config.yaml
n_layer: 10
d_model: 768
n_head: 12
n_kv_head: 12
head_dim: 64
d_mlp: 1536
vocab_size: 16384
activation: "geglu"
norm: "rmsnorm"
norm_place: "peri"
norm_eps: 1e-05
positions: "rope"
rope_base: 10000.0
rope_fraction: 1.0
qk_norm: false
attn_scale: 0.125
bias: "none"
tie_embeddings: true
parallel_block: false
extras: ["capped logits"]
init: "uniform"
init_std_qkv: 0.024
init_std_o: 0.00537
init_std_up: 0.024
init_std_down: 0.00379
optimizer: "cautious_adamw"
lr: 0.000459
lr_mult_qkv: 0.4
beta1: 0.9
beta2: 0.95
lr_head: 0.00719
grad_clip: 2.0
warmup_steps: 397
schedule: "wsd"
decay_fraction: 0.263
decay_shape: "linear"
final_lr_fraction: 0.0
batch_tokens: 131072
seq_len: 1024
doc_mask: false
train_tokens: 572500000
steps: 4368
dataset: "wikipedia_en"
MLP neurons of a small language model. Each row is named by its layer, matrix (gate and up: input weights) and neuron, and shows model dimensions 96-159. Each number is 50 + 15 x the weight over its row's rms, rounded and kept within 0 to 99. A neuron's up and down rows have the sign that makes its largest values positive.
Before each neuron's rows, "fires in" lists the words (lower case) most often at its 100 highest values on Wikipedia text that the model never trained on.

fires in: "by", "of", "with", "for", "one"
L2.gate1233:62 52 37 85 41 37 49 67 62 54 54 43 59 49 35 63 75 40 43 66 71 34 45 36 71 34 73 69 35 21 47 37 49 39 42 32 58 20 63 33 40 52 23 47 56 40 42 47 73 73 39 52 55 73 53 41 60 33 71 60 58 24 59 48
L2.up1233:71 77 40 44 42 36 65 43 39 32 67 60 42 11 74 46 59 56 47 55 32 53 40 47 47 53 37 47 43 28 52 39 53 56 47 92 22 70 63 52 62 60 56 64 57 33 55 37 28 41 52 46 72 50 37 41 69 26 67 48 56 59 44 25

fires in: "suzuki", "york", "baltimore", "control", "manchester"
L2.gate1355:31 33 55 65 38 35 76 24 38 51 63 49 43 53 50 21 42 46 55 46 52 57 39 39 42 54 64 44 35 30 34 40 25 48 51 41 49 34 58 55 20 69 50 26 51 39 43 28 59 78 74 42 34 27 50 44 27 58 53 55 57 61 24 28
L2.up1355:63 68 54 81 72 55 22 49 39 22 12 31 15 61 70 48 61 42 74 42 52 65 41 40 36 71 53 22 14 59 34 71 23 46 55 58 61 24 55 48 26 54 50 52 50 67 52 08 40 40 53 49 49 43 59 65 66 50 42 52 43 44 36 63

fires in: "this"
L2.gate1373:49 74 57 54 49 57 70 32 39 39 35 31 23 35 45 41 38 50 52 59 66 43 23 44 55 32 70 29 49 56 37 63 53 41 37 40 42 39 48 49 67 43 51 33 71 57 69 72 30 85 64 34 52 53 48 68 46 49 41 57 87 59 46 30
L2.up1373:47 51 28 82 74 47 40 57 45 33 62 36 42 54 38 69 43 86 50 66 68 45 59 49 29 57 82 50 45 42 39 23 27 46 13 29 61 32 52 59 41 59 54 48 55 36 55 31 31 49 65 49 60 64 55 47 52 47 80 40 55 68 45 59

fires in: "more", "most", "championships", "championship"
L2.gate1001:33 49 50 56 44 52 58 57 49 76 40 57 33 46 57 40 36 30 45 53 34 49 64 51 48 72 55 70 45 29 27 61 43 45 38 31 26 65 69 62 48 51 62 50 58 49 58 50 61 39 49 27 59 52 17 62 52 52 62 58 48 63 61 79
L2.up1001:45 62 65 42 58 45 50 48 37 43 48 59 25 25 63 72 39 45 61 32 47 70 27 67 55 61 48 41 28 51 48 52 47 30 29 40 27 68 39 67 44 34 89 79 36 38 36 89 58 52 25 51 83 37 52 30 54 57 55 67 76 32 39 26

fires in: "of", "first", "in"
L2.gate244:44 78 38 45 57 62 44 67 46 43 66 46 28 43 30 60 61 67 38 52 34 50 18 39 52 75 35 46 29 70 54 43 41 61 43 62 69 41 50 45 36 45 56 58 56 54 50 29 38 35 42 28 51 38 80 43 66 37 63 68 62 34 51 59
L2.up244:58 50 64 41 48 41 51 47 49 56 44 43 66 54 58 45 23 61 64 59 39 42 43 55 44 16 53 11 65 59 57 32 46 38 68 79 54 26 38 55 53 34 39 16 35 42 50 66 45 75 38 49 22 60 35 61 29 30 54 61 65 35 59 34

fires in: "and", "of", "murder", "singles"
L2.gate1212:60 14 62 57 50 62 42 19 59 25 55 68 42 26 48 42 19 45 90 40 12 53 55 62 69 45 67 56 32 67 51 40 64 68 49 52 46 55 67 53 53 62 37 60 45 39 32 34 41 74 50 74 64 29 33 56 47 60 64 59 42 32 55 37
L2.up1212:21 77 49 67 46 40 51 55 29 62 41 45 58 53 78 67 33 44 59 56 36 40 46 64 33 51 42 25 28 28 58 57 49 54 67 44 54 61 45 35 47 51 47 49 77 55 17 63 41 44 58 48 54 21 36 46 43 39 28 45 26 35 45 57

fires in: "suzuki", "brown", "johnson", "jones", "gačić"
L2.gate662:62 52 57 50 51 57 31 27 69 78 48 41 50 45 67 31 61 41 76 58 62 47 58 61 41 27 66 66 58 17 50 81 48 33 66 48 13 65 57 40 54 53 47 61 37 49 40 48 69 23 52 25 50 34 80 59 65 63 55 21 56 44 24 56
L2.up662:80 64 39 29 66 50 54 51 63 41 56 54 67 16 39 89 55 27 49 18 25 46 42 64 50 64 60 46 37 44 67 50 43 77 40 58 60 73 34 73 30 44 58 42 77 34 74 78 34 54 83 38 39 39 40 64 35 39 58 44 55 54 38 52

fires in: "and", "with"
L2.gate1406:47 49 52 64 48 47 34 36 55 48 73 62 30 41 58 73 32 26 78 59 49 40 51 44 50 72 63 56 45 25 67 64 49 35 42 36 49 65 74 42 63 82 40 63 59 46 35 46 53 74 26 63 49 60 30 36 50 31 21 51 76 30 38 49
L2.up1406:31 38 54 75 49 56 44 70 42 54 61 42 61 63 76 37 54 34 30 26 41 55 79 60 47 53 47 55 57 16 62 69 59 58 60 33 13 48 41 30 49 35 12 59 51 33 70 33 32 36 18 42 52 31 60 70 38 66 38 63 65 36 77 32

fires in: "and"
L2.gate702:58 44 40 24 36 54 53 34 33 20 51 14 25 33 26 76 67 36 42 40 73 54 57 44 60 52 39 19 36 58 42 50 38 42 47 43 52 35 55 43 44 42 51 31 61 70 55 61 32 57 54 43 53 57 54 64 55 50 35 64 49 59 45 72
L2.up702:58 13 41 57 29 72 48 55 31 40 61 66 60 09 78 61 66 44 21 34 00 39 56 55 30 46 62 37 69 71 45 73 48 49 29 54 48 78 24 37 64 44 34 59 63 15 51 56 18 66 48 58 29 44 51 57 10 50 40 47 40 48 55 08

fires in: "it", "which", "film", "album", "song"
L5.gate1129:89 53 43 69 62 31 37 25 48 48 40 15 31 50 55 58 69 49 40 60 24 61 38 31 60 61 40 48 52 74 39 43 52 69 59 37 42 58 42 20 71 37 53 44 59 55 44 47 62 70 79 31 49 80 84 73 17 22 53 68 57 51 61 67
L5.up1129:90 61 58 53 60 67 55 68 76 63 68 72 61 24 55 76 17 54 65 45 49 37 35 72 36 40 74 50 53 44 56 41 42 42 39 35 70 20 47 54 34 57 63 70 41 21 73 23 55 53 44 37 34 69 60 86 61 44 46 49 41 81 58 39

fires in: "more", "very", "so", "too", "highly", "how"
L5.gate1064:24 62 51 63 63 58 68 40 41 71 55 50 76 68 76 55 53 49 19 41 62 06 65 46 29 62 23 30 40 49 38 40 55 51 48 59 71 67 61 48 66 31 75 58 49 35 47 28 47 64 32 62 67 50 58 52 36 58 25 51 45 50 53 41
L5.up1064:74 79 44 40 55 28 54 44 68 41 57 46 36 52 55 99 52 50 51 49 75 75 30 43 48 53 47 43 82 76 28 47 35 44 65 35 59 72 74 47 51 37 65 36 59 37 79 45 36 73 23 85 56 50 41 57 29 66 42 64 51 76 38 25

fires in: "and", "average"
L2.gate103:74 64 40 28 28 68 24 53 54 44 39 72 41 38 70 48 30 26 37 34 50 28 41 71 34 55 63 57 65 56 69 46 38 22 54 54 49 48 34 47 70 49 44 50 47 28 48 47 27 72 56 54 52 42 48 39 36 56 49 66 50 34 43 39
L2.up103:37 70 37 57 55 65 37 66 58 52 73 43 49 31 71 76 37 24 38 63 40 44 19 53 52 48 40 36 43 32 64 56 52 89 50 49 48 64 31 54 32 54 41 65 52 19 58 28 53 75 78 27 50 66 57 55 67 45 61 51 44 57 39 68

fires in: "some", "many", "most", "several", "despite", "apparently"
L2.gate470:75 46 45 62 57 61 37 53 47 41 53 32 61 63 66 29 45 78 39 19 37 27 53 51 87 69 67 51 56 36 29 44 39 60 39 32 37 31 19 49 71 61 74 51 50 48 47 54 36 48 45 43 31 72 39 46 49 63 56 67 51 12 35 57
L2.up470:54 42 54 69 38 34 43 47 50 41 25 31 38 58 49 30 48 36 51 41 75 58 72 43 53 50 49 66 39 70 28 49 31 38 73 50 43 51 24 63 75 62 69 47 63 51 62 67 30 59 53 68 63 60 48 45 70 57 56 86 79 37 44 51

fires in: "the", "his", "s"
L2.gate782:47 46 77 47 62 49 48 11 78 52 53 57 68 55 73 21 36 45 52 47 70 70 74 59 63 57 42 37 34 62 64 76 39 29 61 62 63 54 67 69 65 42 57 45 46 54 66 54 57 48 86 50 30 48 47 67 35 44 26 62 72 58 60 38
L2.up782:78 34 64 37 45 57 63 30 31 48 47 11 42 62 60 53 55 69 72 39 55 44 61 49 36 28 49 92 56 86 51 29 50 47 39 82 77 52 26 35 42 42 52 49 64 75 61 36 79 45 45 45 50 41 80 81 47 51 49 51 38 17 75 65

fires in: "for", "after", "of", "following", "before"
L2.gate648:48 75 70 77 52 73 37 63 49 37 65 41 56 40 59 59 55 49 62 50 30 33 48 45 26 50 70 50 52 54 55 24 39 47 79 33 45 38 81 30 45 53 21 42 48 65 33 33 48 45 55 10 54 67 53 50 55 37 54 52 53 45 37 40
L2.up648:60 46 34 69 51 42 49 51 04 36 50 42 34 40 51 44 53 53 84 48 55 50 57 67 47 39 39 46 59 27 48 49 26 40 51 80 29 37 66 45 46 63 33 27 69 69 38 60 39 56 57 47 34 59 44 55 40 37 95 59 59 29 43 53

fires in: "in", "of", "for", "to", "on", "behind"
L7.gate1263:42 50 43 50 44 72 17 45 66 23 74 37 43 56 55 47 47 34 35 44 23 65 33 74 50 56 58 51 16 55 66 53 31 21 61 74 50 48 52 29 55 54 54 41 74 62 73 46 43 99 24 43 55 59 33 32 38 26 49 50 48 22 60 68
L7.up1263:74 63 68 74 36 40 42 69 57 51 53 53 47 52 62 48 43 52 49 59 44 61 44 48 42 53 62 49 30 71 67 51 44 63 50 45 67 52 54 48 79 57 40 27 43 68 44 30 40 63 42 41 45 29 56 36 49 39 46 16 31 19 62 41

fires in: "his", "her", "s", "their", "he", "at"
L2.gate740:70 57 54 59 57 32 60 70 66 52 50 39 55 69 49 57 47 42 44 36 53 56 35 52 57 53 59 36 73 49 61 42 71 45 45 09 50 47 53 29 42 33 80 50 69 81 49 53 64 29 24 46 32 58 73 67 28 70 26 53 75 49 58 68
L2.up740:68 43 43 37 58 50 22 50 41 35 49 55 86 63 31 58 60 41 54 59 60 42 33 36 45 49 63 35 29 97 46 47 40 49 32 43 61 30 56 50 68 53 69 45 50 40 51 43 51 58 42 63 32 53 30 82 75 37 55 49 35 32 75 39

fires in: "and", "was", "were", "are", "of", "is"
L2.gate979:40 61 79 41 49 53 41 56 56 54 21 27 64 77 20 46 41 58 21 56 38 66 55 45 50 48 67 45 44 39 48 46 25 63 66 61 60 19 58 30 67 73 11 61 44 47 59 68 61 58 49 32 47 63 37 55 67 42 60 78 55 40 56 20
L2.up979:38 57 51 35 71 55 45 32 62 25 58 53 53 58 40 66 31 33 53 26 41 45 26 54 55 61 38 60 56 32 48 49 52 59 45 54 52 62 66 59 64 49 23 63 39 70 52 49 40 32 42 74 62 21 59 58 64 50 25 53 55 73 26 58

fires in: "as", "time", "of", "number"
L2.gate856:56 32 32 67 73 62 83 53 31 40 51 70 61 61 55 70 47 60 65 22 48 26 25 52 61 30 65 57 34 29 71 38 40 32 65 32 58 46 48 53 64 50 63 38 52 39 52 76 42 37 38 59 48 63 49 58 54 74 42 64 34 78 57 43
L2.up856:54 61 35 59 60 66 36 34 63 68 58 57 35 27 68 45 41 45 43 11 80 58 58 34 47 68 59 49 58 46 67 59 31 51 43 79 53 62 58 66 72 33 64 71 61 37 67 27 44 54 70 39 53 41 72 75 63 68 33 20 58 62 42 39

fires in: "from", "the", "of"
L5.gate512:39 56 44 38 61 73 46 73 50 42 56 64 48 52 29 29 33 27 70 53 35 42 81 42 58 71 38 65 29 73 65 56 30 30 75 52 26 47 54 56 46 16 53 59 53 42 47 51 46 63 63 27 49 53 51 78 62 60 48 42 78 35 25 43
L5.up512:50 54 42 66 51 28 45 46 34 45 59 41 53 41 40 37 71 46 42 03 49 34 64 69 68 18 41 62 38 47 23 63 69 46 44 32 41 51 38 59 39 74 41 26 62 47 90 55 65 50 54 89 38 25 30 77 52 54 30 61 21 69 32 53

fires in: "of", "highest", "most", "best", "oldest", "largest"
L2.gate170:06 42 49 50 31 34 58 78 51 64 45 77 51 51 63 62 50 17 70 60 58 20 55 39 48 42 75 47 52 48 57 39 27 51 57 35 36 63 40 63 47 34 27 00 32 43 49 57 60 61 49 20 37 35 58 39 43 51 57 64 40 49 53 35
L2.up170:66 49 42 55 66 45 56 54 76 39 47 64 49 40 72 21 40 64 49 57 70 53 61 69 39 53 52 62 36 52 28 65 52 70 31 48 40 59 63 49 34 73 65 50 28 42 23 40 34 67 99 37 50 77 68 39 68 42 44 68 44 30 51 51

fires in: "had", "has", "have"
L5.gate1406:48 57 35 81 71 53 61 29 78 45 54 31 36 48 35 51 19 62 57 62 50 54 63 43 52 55 64 40 37 46 50 28 40 55 48 84 77 53 81 43 19 58 71 49 55 69 44 44 61 23 43 38 61 45 70 31 71 57 32 36 61 52 22 63
L5.up1406:60 64 30 79 49 39 39 25 27 61 69 62 30 50 36 37 18 36 47 51 37 34 45 48 61 45 57 45 51 54 15 20 34 29 54 66 51 26 62 60 42 83 34 51 35 80 30 32 56 38 09 29 74 43 69 28 69 55 65 41 57 59 60 63

fires in: "of"
L2.gate1224:29 43 40 48 59 54 40 32 41 42 35 81 76 66 67 51 57 44 34 39 47 10 47 23 56 51 92 70 23 31 76 26 67 46 66 70 60 60 87 44 64 49 50 62 53 37 69 66 83 41 72 34 39 36 67 38 39 43 71 61 44 53 63 26
L2.up1224:67 44 49 55 46 52 56 32 72 50 62 49 39 61 44 37 39 36 54 62 39 46 60 59 48 44 42 28 75 63 43 51 50 63 62 37 36 40 46 48 31 68 33 48 68 18 69 46 62 87 26 59 51 63 68 40 80 50 50 63 54 61 58 36

fires in: "of", "fort", "at", "base", "city", "from"
L5.gate100:41 50 33 62 55 66 42 61 65 52 70 66 30 50 28 31 78 63 37 61 64 20 70 41 66 47 62 42 72 64 47 42 42 26 48 47 54 59 44 68 46 56 71 48 41 25 71 27 45 61 47 48 44 58 55 40 57 62 73 61 58 35 41 33
L5.up100:60 28 52 57 46 53 52 41 46 53 44 80 51 38 52 56 57 46 47 51 43 40 55 34 37 61 68 59 54 35 22 47 60 50 49 58 42 49 59 32 50 38 60 45 59 49 40 83 38 98 53 47 41 32 40 59 57 33 35 50 69 48 39 48

fires in: "or", "and", "but"
L2.gate173:09 54 59 35 51 51 59 42 50 32 40 54 54 73 38 72 72 73 36 82 48 37 64 54 72 73 75 39 27 11 37 62 27 45 72 43 48 65 66 29 33 67 32 56 55 52 19 71 52 57 42 37 32 71 45 38 34 69 40 51 44 61 48 52
L2.up173:40 63 41 58 44 71 68 50 57 49 59 55 78 57 83 37 74 26 49 76 28 61 57 39 47 28 53 60 48 65 36 75 33 71 39 61 39 51 52 39 22 17 30 50 50 66 58 81 29 57 68 58 30 40 25 65 52 53 45 64 42 79 38 50

fires in: "of", "at", "found"
L2.gate385:62 67 44 32 62 62 51 67 53 76 44 51 58 38 49 42 68 25 56 34 55 40 66 59 64 61 34 56 34 35 32 26 55 60 32 49 13 37 39 51 54 33 31 47 87 60 67 53 40 45 30 53 55 52 45 44 70 60 59 50 59 58 38 30
L2.up385:42 65 56 50 45 14 43 16 21 47 71 49 46 59 51 52 76 33 72 70 36 50 50 50 38 38 50 53 58 57 62 64 73 49 34 58 16 55 62 22 51 59 69 32 64 55 61 36 30 02 50 71 72 34 62 58 65 48 42 42 45 75 45 63

fires in: "not", "just", "did"
L2.gate937:55 46 45 38 31 46 59 46 39 30 60 58 31 49 55 46 34 60 48 39 31 40 66 52 51 54 63 42 67 46 42 40 50 42 36 66 49 45 62 41 86 43 69 42 38 73 17 48 73 37 36 44 63 70 74 34 66 39 61 43 65 61 55 69
L2.up937:49 33 65 44 41 38 55 73 29 29 26 59 38 55 66 32 64 56 55 50 73 43 51 32 46 46 35 51 63 57 31 52 60 48 28 67 45 56 66 44 29 57 57 16 29 32 69 79 48 51 52 32 30 38 35 63 49 42 39 64 44 31 41 36

fires in: "as", "since", "from", "by", "of"
L5.gate274:35 47 22 65 25 57 42 60 35 68 59 49 54 42 43 76 34 66 44 37 30 46 74 76 56 50 35 71 49 55 56 29 33 43 64 52 56 50 60 56 22 66 41 25 48 70 65 58 43 75 46 26 54 53 27 35 64 48 70 58 57 83 52 77
L5.up274:65 41 41 37 57 66 59 55 65 56 29 52 54 52 66 45 58 62 78 46 62 42 35 46 73 65 60 50 27 61 82 47 49 36 45 45 66 67 43 46 77 46 51 87 39 44 33 61 68 64 57 55 29 36 48 49 47 28 48 41 72 60 60 71

fires in: "in", "of", "at", "on"
L5.gate1083:47 44 28 28 91 63 53 74 46 31 62 70 38 57 57 36 51 44 58 55 68 53 37 37 45 57 67 26 62 52 43 30 66 28 26 52 52 59 77 66 62 49 53 58 55 55 69 32 38 52 63 55 35 49 35 26 36 38 53 27 66 60 45 29
L5.up1083:64 68 44 40 44 41 31 34 73 64 41 37 47 62 51 30 42 59 41 63 49 52 35 37 68 58 21 17 51 51 74 84 52 41 45 47 37 37 32 62 52 61 63 62 54 44 65 60 28 63 78 74 50 16 57 52 63 41 45 65 73 35 66 44

fires in: "and", "then"
L5.gate33:64 41 61 58 49 60 46 34 52 61 42 29 59 55 66 21 48 59 37 38 70 43 66 42 68 48 41 41 55 53 62 37 44 35 55 57 47 47 34 44 35 70 66 53 38 93 64 44 47 41 48 56 81 20 49 47 47 33 56 59 49 61 42 57
L5.up33:52 49 75 75 65 49 54 43 45 16 50 82 63 51 77 54 40 59 66 45 64 22 53 34 24 50 49 65 61 21 41 75 46 61 44 71 72 61 43 51 58 59 50 37 60 17 60 58 52 54 60 64 31 58 33 66 29 49 40 46 50 74 45 64

fires in: "this", "that", "same", "such"
L5.gate984:56 61 51 51 56 65 70 70 41 67 57 57 25 55 31 47 46 33 66 47 54 51 36 28 31 40 52 52 69 46 46 89 62 58 44 36 66 31 49 66 51 46 35 38 43 85 67 51 21 51 47 73 36 74 74 75 60 46 29 60 35 30 54 44
L5.up984:27 67 33 46 44 55 31 37 51 55 65 48 75 45 54 69 83 44 74 42 50 48 47 61 54 89 80 58 31 33 28 32 32 36 16 61 46 40 87 33 56 27 64 41 66 59 75 68 45 40 47 92 54 67 35 57 54 56 37 57 55 55 65 50

fires in: "is", "a", "known", "and", "was"
L2.gate1123:54 69 74 49 51 59 44 23 32 14 45 46 44 32 56 48 63 36 33 48 49 65 76 40 50 74 28 38 35 18 67 51 67 73 75 82 60 73 48 41 46 54 32 62 52 57 50 65 44 53 78 51 56 73 74 49 56 73 49 47 54 78 65 21
L2.up1123:71 48 72 53 53 72 23 46 46 57 44 40 60 39 54 38 49 67 42 58 29 60 35 49 48 49 44 46 43 81 42 38 45 52 23 57 32 47 54 76 65 52 58 26 61 83 87 58 68 47 49 72 52 17 50 53 75 64 27 43 48 59 56 42

fires in: "these", "those", "were", "of", "are", "another"
L2.gate733:70 43 49 36 61 60 39 72 25 59 46 52 53 38 71 44 76 45 81 55 37 31 64 39 32 39 56 57 41 63 44 36 74 39 36 42 51 34 52 52 36 45 66 47 67 34 56 60 41 62 87 45 31 32 71 49 55 62 18 69 87 70 44 50
L2.up733:68 60 22 51 46 32 34 32 56 33 48 67 77 87 53 56 37 46 55 24 20 66 41 28 52 56 25 54 53 49 34 20 51 40 35 47 38 42 58 30 72 55 45 46 49 36 49 69 47 60 51 54 50 81 36 57 57 66 66 63 18 45 62 55

fires in: "its", "her", "his", "their"
L5.gate465:82 43 54 72 40 28 49 51 39 84 63 54 59 67 57 33 34 48 39 32 93 54 47 29 63 73 36 35 66 56 24 53 49 45 33 25 32 54 61 50 35 16 50 46 55 66 83 42 29 48 46 63 58 46 70 73 61 48 50 40 66 42 48 41
L5.up465:23 56 43 69 51 56 61 62 73 69 47 43 41 45 69 54 65 63 78 27 76 66 37 59 58 49 53 25 41 74 59 56 62 39 64 59 40 24 81 22 68 33 69 27 54 59 69 49 38 59 57 44 49 43 53 52 68 68 69 44 41 59 55 54

fires in: "during", "through", "via", "his", "in", "institut"
L2.gate390:50 68 48 60 24 35 43 59 45 53 63 22 59 68 25 68 45 46 69 65 57 49 46 35 61 25 63 74 36 31 29 50 55 60 37 52 52 53 31 46 40 28 42 47 54 41 73 59 46 51 63 62 54 45 48 38 72 72 38 45 58 58 47 66
L2.up390:53 53 60 81 70 45 42 48 58 75 51 66 53 63 44 36 56 00 64 37 71 31 62 51 35 32 60 64 47 54 37 38 59 39 58 26 62 53 49 49 56 41 48 53 70 52 17 36 54 60 74 30 36 67 43 35 37 39 44 65 72 58 49 00

fires in: "north", "west", "east", "south"
L5.gate829:37 48 33 50 24 61 49 23 64 74 40 56 38 43 37 42 44 27 51 20 63 62 44 42 42 28 49 54 78 65 15 78 66 21 34 50 23 51 64 52 29 26 72 61 47 42 58 36 44 50 16 42 44 54 49 52 61 49 16 24 55 43 61 67
L5.up829:28 60 52 56 37 86 40 68 40 50 64 32 57 50 36 31 59 39 23 44 75 28 53 70 87 51 73 73 27 36 53 57 60 31 58 48 48 39 56 53 39 68 70 41 56 42 25 60 55 42 42 51 36 58 26 64 22 29 42 61 51 48 59 59

fires in: "made", "make", "making", "farms", "typeface", "type"
L5.gate1190:70 51 39 37 48 65 35 39 67 50 12 52 37 64 61 54 50 73 54 60 16 69 42 46 52 63 66 74 67 53 57 32 36 58 57 42 67 44 59 59 64 56 46 66 45 34 60 31 18 47 77 47 19 69 57 61 83 43 53 82 35 46 37 30
L5.up1190:35 27 67 40 46 53 42 49 58 73 65 46 46 47 38 54 70 80 54 29 27 45 62 64 14 52 42 40 32 36 71 19 38 58 27 58 50 62 67 53 53 36 43 65 28 52 55 52 62 83 76 42 39 56 73 64 66 48 51 53 53 66 79 67

fires in: "from", "to", "with", "have", "be"
L2.gate143:64 63 21 53 47 72 51 47 51 62 62 33 56 28 21 51 28 54 69 45 54 35 45 63 69 41 30 50 47 49 57 69 73 43 40 27 55 42 52 52 68 52 34 57 81 58 46 34 41 46 21 51 33 56 39 53 59 72 66 49 68 63 29 58
L2.up143:67 54 50 49 25 69 45 44 53 45 26 44 41 70 34 14 62 62 80 44 68 64 72 58 42 31 51 90 44 44 62 62 55 55 20 43 28 55 40 48 37 58 44 27 11 30 40 39 38 46 54 52 54 36 57 64 39 78 48 60 46 62 70 53

fires in: "to", "in", "of", "by", "from"
L2.gate536:81 81 62 58 63 76 41 40 45 65 50 63 56 79 47 78 29 43 66 67 56 42 64 26 43 35 75 48 26 18 73 47 54 39 39 37 58 35 41 55 67 53 54 43 50 62 41 19 42 35 62 58 64 70 57 56 45 56 49 57 49 58 46 43
L2.up536:63 72 54 32 45 54 28 35 51 56 48 43 35 55 36 42 63 33 58 32 09 57 51 51 33 63 23 40 53 43 50 31 67 37 72 75 73 47 61 70 58 81 65 65 32 34 31 33 55 66 58 59 47 59 64 34 36 32 18 76 47 42 39 36

fires in: "with", "has", "their", "have"
L5.gate392:36 62 41 66 45 52 40 56 38 65 41 57 61 54 42 47 45 54 55 44 47 37 54 60 66 65 71 38 42 73 37 42 55 24 36 54 72 54 75 66 43 37 72 64 44 71 57 18 35 56 59 52 74 29 48 61 53 52 64 51 66 45 57 51
L5.up392:72 58 47 74 44 46 59 60 31 75 70 55 51 39 58 64 16 38 35 61 44 67 43 44 62 65 38 42 49 30 43 27 44 58 48 60 51 26 56 49 61 47 54 73 88 62 74 17 76 72 46 56 75 68 53 47 41 44 36 73 36 52 58 54

fires in: "of", "to", "about", "over"
L7.gate408:52 54 54 27 49 33 40 32 36 31 49 49 44 15 64 29 61 61 58 71 39 36 35 56 35 30 57 37 72 55 52 53 57 67 52 67 49 42 62 56 67 49 58 63 68 37 45 24 47 64 27 27 56 62 64 36 70 49 26 28 52 36 54 55
L7.up408:50 67 48 44 32 65 50 54 57 63 28 52 91 52 38 49 46 42 40 50 55 58 39 29 48 52 52 27 53 45 39 48 41 52 46 86 44 60 30 59 30 45 70 36 79 52 64 69 20 64 60 53 32 21 55 45 51 33 53 79 49 50 57 37

fires in: "of", "to"
L2.gate633:58 58 53 49 75 31 56 64 58 44 38 26 55 48 60 84 45 31 27 93 24 37 63 31 64 44 52 38 55 40 47 46 87 64 33 47 68 40 51 34 60 73 29 65 63 06 48 11 45 36 55 45 50 50 66 31 43 42 59 59 42 46 78 95
L2.up633:36 39 51 32 47 69 45 39 37 77 77 69 32 55 33 56 22 62 11 58 66 53 49 60 44 53 40 58 65 54 73 38 58 37 52 68 45 51 70 51 51 59 33 30 67 47 51 58 39 65 62 43 47 37 81 30 63 24 57 60 43 67 39 27

fires in: "united", "just", "later", "last", "group"
L5.gate926:61 35 49 52 40 50 41 46 39 57 36 75 60 30 67 55 41 53 43 37 34 33 76 59 51 35 56 75 58 23 39 41 50 50 27 27 43 57 51 64 63 41 46 65 75 48 48 51 67 30 83 26 39 60 29 28 54 61 54 84 59 54 53 56
L5.up926:04 42 55 45 26 51 56 51 81 36 55 65 77 61 65 42 43 46 46 45 28 69 43 45 54 53 54 41 56 53 08 11 44 45 59 85 61 25 18 46 62 62 42 49 36 46 78 58 51 63 43 35 43 52 50 56 59 60 52 62 60 49 37 50

fires in: "first", "west", "north", "cart"
L2.gate127:34 41 40 34 56 71 46 20 47 43 56 29 28 42 37 35 64 48 60 41 47 52 57 39 53 44 34 51 36 47 77 69 56 41 56 65 21 38 47 48 48 66 72 39 45 29 48 40 48 68 48 45 27 57 68 48 38 51 41 48 35 42 67 42
L2.up127:36 61 67 53 40 58 24 58 67 67 51 36 55 57 38 80 43 34 65 56 43 07 39 45 56 48 64 27 42 32 43 53 41 42 72 48 45 18 47 61 24 40 58 25 50 27 67 16 52 54 44 33 23 55 69 34 81 39 71 32 76 36 56 62

fires in: "of", "hot", "summit"
L2.gate774:32 48 50 57 45 44 50 31 61 76 62 50 57 42 33 68 65 24 54 49 32 34 73 22 43 33 56 44 17 49 25 18 45 34 35 50 26 46 49 32 50 55 46 51 41 45 44 70 54 73 76 27 58 61 36 12 55 51 45 64 47 52 42 05
L2.up774:34 42 64 22 75 25 40 46 52 39 69 50 29 42 13 42 42 46 63 56 33 30 58 74 71 40 11 22 72 59 33 90 64 68 42 36 76 31 71 55 45 48 39 61 45 57 54 73 58 65 52 48 68 50 25 52 47 36 68 75 70 16 56 57